config.yaml
num_hidden_layers: 8
hidden_size: 384
num_attention_heads: 4
num_key_value_heads: 2
head_dim: 96
intermediate_size: 1344
vocab_size: 32768
hidden_act: "quick_gelu"
norm: "layernorm"
norm_place: "pre"
norm_eps: 1e-05
positions: "rope"
rope_theta: 10000.0
rope_fraction: 1.0
qk_norm: false
attn_scale: 0.102
bias: "none"
tie_word_embeddings: false
parallel_block: false
init: "trunc"
init_std_qkv: 0.0337
init_std_o: 0.00842
init_std_up: 0.0337
init_std_down: 0.00842
optimizer: "muon_variant"
learning_rate: 0.00735
lr_mult_o: 4.0
beta1: 0.95
lr_head: 0.0188
max_grad_norm: 1.0
warmup_steps: 200
schedule: "wsd"
decay_fraction: 0.745
decay_shape: "linear"
final_lr_fraction: 0.05
batch_tokens: 65536
max_seq_len: 1024
doc_mask: false
train_tokens: 364900000
max_steps: 5568
dataset: "wikipedia_en"
MLP neurons of a small language model. Each row is named by its layer, matrix (up: input weights) and neuron, and shows model dimensions 48-303. Each number is 128 + 24 x the weight over its row's rms, rounded and kept within 0 to 255. Numbers have three digits each.
Before each neuron's rows, "fires in" lists the words (lower case) most often at its 100 highest values on Wikipedia text that the model never trained on.

fires in: "of", "to", "in", "her", "about", "for"
L4.up218:116135139145153106128142161152141077100110110201165131125096156123122098101112139147120081135116156132147158122135127143119171153130171090122139116083124094117123135160161149114129103101120118127106132140168079148127090151147144147070156138129137123136122108153137127143119140163103110146094145158090127163121096133102142099126144133133108132137087142101115073144149096091151152135160101119144101154102157161103165113131124132143116105142122124152109133118136172161147141104163120110121154088080156084145129116120124107090179146138099080128125150085127163137096098112164135132131138113135119109136150138171153087132155101136145129137124130110107138114157141111081105106116117140124129154083123138159119124165174139122145134124156148183113122119144126134123135138153098

fires in: "to", "has", "will", "may"
L4.up237:126117162117092141166146110099141140095142139161124172162132141121136143126116173112112107109144146145098099114129173101130116146115089138132158137147135096123133156176161134137101124147149147138129127098148137108107143116161136132113124117158154169148158111128100103100120137096098131166113125081129110175139129140148158142138138126130096147149102087134119133083122134141143099150177099140166093165136137130085144103133134156137094118132086136078122125072131106164134137143108121133116127098156166136102094170153165125161128143107126149144132138110128143096102144096138130184135130120139135124132129130115123115136140125161092175150089114152154098111127161131125154143158108102162125119093136104087145098097141117131161095089167114111122098132090156120148167156128145

fires in: "and", "was", "being"
L4.up904:089126112135144113151160178140140127123155144106093121086158127113099113127121087138130103104127127172130091161111140176101121169189143152115111127202157110156104151115160135086112137143150108147122145114121151128120087157134140133128157120103148132126135107083135174132163087110133116129136117137174127148143105142143159138125083109191124113177122130147120103117128146138120124140103104127123105128121118116106128068136127088115134122124105144116161135069139150136162145150149144105157097111148085107119126129102143097113145169118099176128121130150103129122103140162114125061145076121118143135156110092104104136164125115142145108146134153104132159109095145109125127039151102109109142119114135120137156108112140152157154116135120187112112149131121128150131140146128132

fires in: "of", "some", "many", "few", "group", "and"
L4.up882:147107180162192149130192134156100145142122117115130118128098139127113119132120146150133096127095120124106133127121150103122184115119155116173174108150139111132119130124140133154121124095132139086153078104138123131139125138132122113123110112082142135128115127124097069147112135093090139138126102129149140135128104120125121150161134116165128099130095090125145146148162125120150138085120170132160124066128131116168102106131122143136133114144161093121117113112166176133163133128145171148132142136156123153161141102111150177139165142184128104124140130132126109134126118084147109123128154135148121093129117144108104095106115133071144100112139136157154112122104086132151145139114107131139116094083094139154152101119126102113135083151128111114140170119139105119133134132135133

fires in: "to", "but", "and", "was", "by", "has"
L4.up1154:092141184166125169115103141162099136146138101133138122125112116109103114139048092140114101105105130089107145083097146140082148174126148135115108120130152133126114184102112107138135148139128123117137118116123106171151149134126139094119129151149098182113091129086106165135135138110123110144137142093118121108155133159137121124125106128112126138157133143149144111130145149140129140095149112156136156167163137128125094168088166148169138134128168141116114138106168089149116091150187160195100136126126132108142122127136124152125150098132133141144136120161090136108134159154155094081152130108080127127149141105143109127106145064222129132096137132135124075093116102154100108133117118144133150122099118160133125119141137125131113115166151109128100124112118138173140111139091111

fires in: "the", "s"
L4.up348:110146113144110106147098108154099145137131162143141126136131092129142098128123176123140094126113120132145112147179113136114133118099117145129124133086153104125156114112135148155138041127119118153153130102078123081142106119145100106118118111131127125172119095095159095149139123144136123107168103134104099150150153113136139132163127135084153125118132161141164124127126146137155115122135124141168135108141147115118151156134064123143117153120106126143133113104156137149150139135131121115100106106156133162119134090183105121157127118098157137146129088145124119108174177169080135106104112133087101119111127112153126087104103177123089135125108130099128130158140131111116112127149159150091144137171146156117129118163127143144108161125101201125120146156132154120144135126102085

fires in: "in", "of", "on", "at", "from"
L4.up317:126145130146103133118136093089123096201116096097140160172104131156131116112080123189104124139132123141138110112132166125150110096127129121140142138112110095132137139099123094144123113161134105138146106131089105163135110104111107126083123139146103137115139129139144105191120141136148149097155041117141094117115129129129136127134162153130116125138092103088216152107123090146136140115122073119089114194154115144142089153120138109118136119117140190104090109098058139112151124131129141171174095154123103111092065129142129165117135112109156122138142120087138145134147134114104129068147132142114130086112093106158097141143102118121128118112121120126149133121108138140105090121125112168109164127109104127062146069143145122145121107154129108141141131107151114113133099143148160

fires in: "was", "su", "nasr"
L4.up494:109120181112143086127123145128092142163134111184158110135160145127074122147127073189092196150129108112103123110134131135115145135161120086169085154133118123071108103103123161129100117134097155141143083140141145149138127108119145094129075103106111123110140146138109118145117175164127104125124137086117140133142126104137168127130118148136134103140137122157120126151100129122110091126144143099157170167138155129141075119122165108153163081091126139139124144114151141075151118135110099107131097132132127110129129141191146141141115145119097161142155080109115106119132140123154100139149109130102153179155116120136124160132145154158117151133129144122109169122143113107165110144090141140109113168128121149107165151137180136108160112130125136079136127140093144147173127169124092

fires in: "at", "in", "a", "of", "seaport"
L4.up819:102141181087110135154129084122133165119140116138097131137099140127107115120128122137119095132165121124132085148124125125144146116119133092102078139110141130122117146132115105146164129182137131110081156132146126080092106149086117143129126142104088080126172135072142159143120123152108168154133133128120102165158114137159090116124105105150103102179155160088163125169153116107106096122165132161175106128130121149129179120097154122164122132120129110082112139097085146105118164148124078141133173124103136125167118131125156122125140099093118124122152121134095135130111076115160129142083106172157131106114112130146120131111086127142121128109113149099122122105126141136137123129127144130170103101133141092132106135130102114126126150120098149148132104094214121094153094117132151

fires in: "of", "that", "is", "as", "to"
L4.up1009:072133127099111138163096131142160119156096163118095155155120109136106114093126148122129140180168137141086108125116133137115114101148130116127187132141110133151166126100126112130137111144156168134135108109123131159132152108101124095151162098126128109085120073114092164141183110114163112155165118175095155107141113123094125086112129115181132108129128156114105130110130125128103128149123156139098067139145155139094140138106106143100170124132120131103147138136146087114069120121151136128113117137096117122121155116103161132113109158104149140144136154120166171146147128137101103150107112154131086120170139122125135095126128151123155096139167160091123108109103119122114127119136116124168132145123160117104093142094097075132118076167124144134105121158114124166150127139114105

fires in: "the", "and"
L4.up963:104145171109117135137104128151118121101120147094117105131151126139159072125105117133063109158087098095122135130152123158161159149136111116122124081139101125113124057118111165119137147121114148165190120086141116152141119129136132128159106120137149113125131120140170120142127130135107131147140119171161086098129104147120125135174084155123116069125139140157117076158179124140065161107089135131134171142138119128114127102117149090159106129111120135112114125159114114131080144118133163130105107093144131157136159085162146103145154105120117117129105117130134155180111095150168116104060129125099149156161151149126089126098129142133149118139137150121104076177115161111135156139132134143130075104149155107106097125168113133146142166092136140132113114163108129093153122158115118

fires in: "was", "be", "being", "were", "on"
L4.up123:134109125132165138147149137189144140147137093128143128191145102109122146133127123108105113141126116093123099158172137144105131132124151077138150125144116097110107112087079103138127145162159174123115136126155133113135098157093132161092088181156143089122131144124130144130146102144162131120107120096105121116153137136091127117123129115155126187106170109103093171115133145125119106155151091078167134135127114103124127091132149132149159127161125135166113149127168126116130107130084136118142127145100095096117072140116114089147142112115116161147175119147120112134117127124111108110133164122174101142133096140144131158110113135122168144114112118133084161087113121128130096071161132150137101137085133121111110090107135098127130109156113165119112100118132166125137133153102070

fires in: "and", "while", "was", "but", "being"
L4.up945:121142125085139156127147134126139154131136131117173147121122140102165142123142125146133098120080151098167110110126148160112129125151134126130092117157130116103122122076130127136129127140135147140131143121101154137127097111163173122074114110129181159116160134117164159130121114160147141101089092116153151087127162162142129155112091141123159074079162107104125135168149123106127141121102155117087130156118088115098076126064099109129131108114196138111106114155128138108209181097087053109103128147092117132121123129142163165176114122157112103132087123142137129109176141173122127139119111157143080127135191116142114108104146126131153104097153103142146140108107106101104155076112133139141118116113135147122120084168150106162111100138160125122144086117150163107145132118135118

fires in: "of", "at", "for", "and", "in"
L4.up294:125157131115147138152163128144090114130100099143102149094096140143139108115131104139090123116109118111138132136159130123106146165108172122119142125135092123130137117169088135173129087158107126117115101142152132140127113128107078135139144077125106143105123088111150102119179146132141136139148136096116154133148077158120150075106190145137128083167147133144197146096103093139126135106130142136153109159138134129129139082168169096107143169124124140107126174125142112125136102170138177116126128123101147098113105093122150095109143107157100142125123115129162135154146109096131120091129147142172166089163129107098128120125106138078140161108094093111148127132139151143098098071108157053100130084120113103137140133107120127154162090141149173080141130133138142117122137079118138

fires in: "and", "under", "in", "to", "zhendong"
L4.up578:096120167090145140094160133143129135095137127150116121144109105152130147091111123122154111090097085103121146133167166143111142144115074155124161095092117131096125163107105137120169141126107121137120161177115081149146138120130121120147089154101115110096135082151128123147121111122138179161149087186117144136154124138112163130123179122146126087099149142126139133109139162135160134137128141124197137164130148115182123106098080105078099127114135108121107103124142145089142097155128135130089104163155136111122144129121082115103135133171148166109109105153127126149132184142104127088144141127129098103128148129128125130157084114119145115110112174142098126126151147113116129100154125095121077148154123069168132144131105123108131130140184141171156099142123145105135112164116132

fires in: "in", "de", "of"
L4.up403:079156158121148137149138145145139136110119125116138114139117129144120138141120127124104117128148136134121109137116178131129149102141137107131123133143137169112120055128115113131115146133108108121142133136128145100128101151161144108104106184141121146154085128155142133109113136127141088131151119085141096070163124132116124114114137192084098155079090122096156153138155112117082129091084079130108141158136154134123125107125097122158077069115134117133163122161127118153130101111157128129139115157098100132175108065137150150085125106196140175148117102080144099114166135182152143167148083136156132098104148128135171105118126130112153135127111143143134142106094132137156128106103095179146147145150122110102086099139114105139136086132161122128124117125115175122134187116148153

fires in: "the"
L4.up431:154125146104091098129113137151152164109092120133150118118159102147138177120095101148173138139138143143150120153150136147087182105139152155100089140140097126124137095123116142124123114104112110122139128133127166123169117135126157091127124131128143152102080106132104135157214128089134156166138127131136159102130136131099132117110139117149107166101108177122161215120150140172063101122126136131129192182166141103135127087123142114125113126150104124108136089167140104123119119144146124111114115148129164172119109133151133146143110162105154092124140207166124130133144146110131155139106098147158125176115101130065142123135122133110104103118123173119086124136124127106098126143142160119106131111109110146111124130109082132133148084125110139082129119105128085115124073142123111

fires in: "the", "local"
L4.up820:138168121129121184114127134130129097104140099143190110105116097090126085133090125124104109100075075154133149149167111108131101147122143135115071119129155129103128078112146143117143124122136085125102071107161131149141104143115113157095129133094167129121102123168082137102181125133141158146126128126158139180134127121148140103114121103123101149134145141137106146147172145177101114122121171184110108175131163137157083147106048109148111132144087112119181130147139122125103106139158140141108144117103110151118137133152146109154136140121108116161110136131142113135134122118156145160113103117132100134111126123113152142118126137088155121137153119123152109127109120112119133056111137109129100133137134122137136107115087096098143129135187117099165136128152121183144122158107128

fires in: "of", "over", "other", "and"
L4.up621:096134128139118122119143120103130132066131113117106138098145076138133110109159105098104171150160141127177099148109168119129195122113157104152144119124084091139142046157073209128121121094100131121140154118104112142094150134124135145128131128118141099132140057161117124104156117129110131127089104147111109137104119139127121136163127153122110118170171188129145120067114109142109165095128161122166118144152119136128109156152120144108087111106127130121143139134146123109134131150111125144103144166116104132101127101135118143142108124132111155125104161138127107115120076093173149147125128105133118114153115118082099121116159122154150144108112131148113119127153095133102111123176156075123129090149137145121121135136132113144112136149158097154159129167113104160106131151109122

fires in: "in", "votes", "w", "and", "l", "pa"
L4.up1275:155120095112136093108171126127140169132122120145150139126095130106099143151139106157132089166117134137103127090143092140087113126148153166152141161144114152170150120112124113142138109117144109105153082107105124173159127139126125144149130128113146133101085119098131128109149134154119166109168100143128138120135115131156115125126106171109162105106136145125131134143132130161137155113116130121144160095102075149130136135112160114137125125165181122121121127123123121088099142085083123135091140140119097083136176096084120112095163103133093123130090138140174148113109128129110110124160077129123139156123150088099142122096115134144130138116118166073122151124139097091117103143102136121154117082139127105147107119110130064141129137124148126146110128129103163111135142143134131

fires in: "to", "of", "through", "after"
L4.up504:134108147125135125145155153112140130129106149164128126111130117096152103103061149140135132115115134144109122084112125178110116129125113116126113098100091136118136113118156143143117106148145142095079183182160121142135130176147143118141179135126100119104144091127123110143127068129138138155141127139136127117166118190131151108142104102090117128122105121177125134107110116136124142112136121114125140121166133119159158118146115124121117112102114142093129101180136147103103154115150143119107164144123091116087095135089125145079119089135105147175117123144096177123095077099130091155144089133101138128137155179118118132112139162088090141160166105106099138197125110138131103161132128147129145147111140143152120135181136178165106127074149113150129111117085157128115140132113088

fires in: "grumman", "alves", "the", "rochdale", "maccullochi"
L4.up1115:117111107130129121097048159137108126103084121124121117139118152115137156138123125147109132189145107131111090133134127151111164120123139175141138119108161105126138141155124101141109128109119184117154181155103104129135074170119146132110108128133147105157131129106150122147114097148155126153140127124104130088140106140126094138144094060121130100156126137096139105155070143125139106172140138126150140116153096115120112103132074179098095153075142129152145135142145116130143143181117155098061142097122139174091150103167133077101120104137116144143112102126169134137092134108120108104109113133117130171133101149129144094159093113112130173124127124098114143109128090100127118128130159129135159125148148151131119091100131083107148130126147189158154048084134116130147099147161122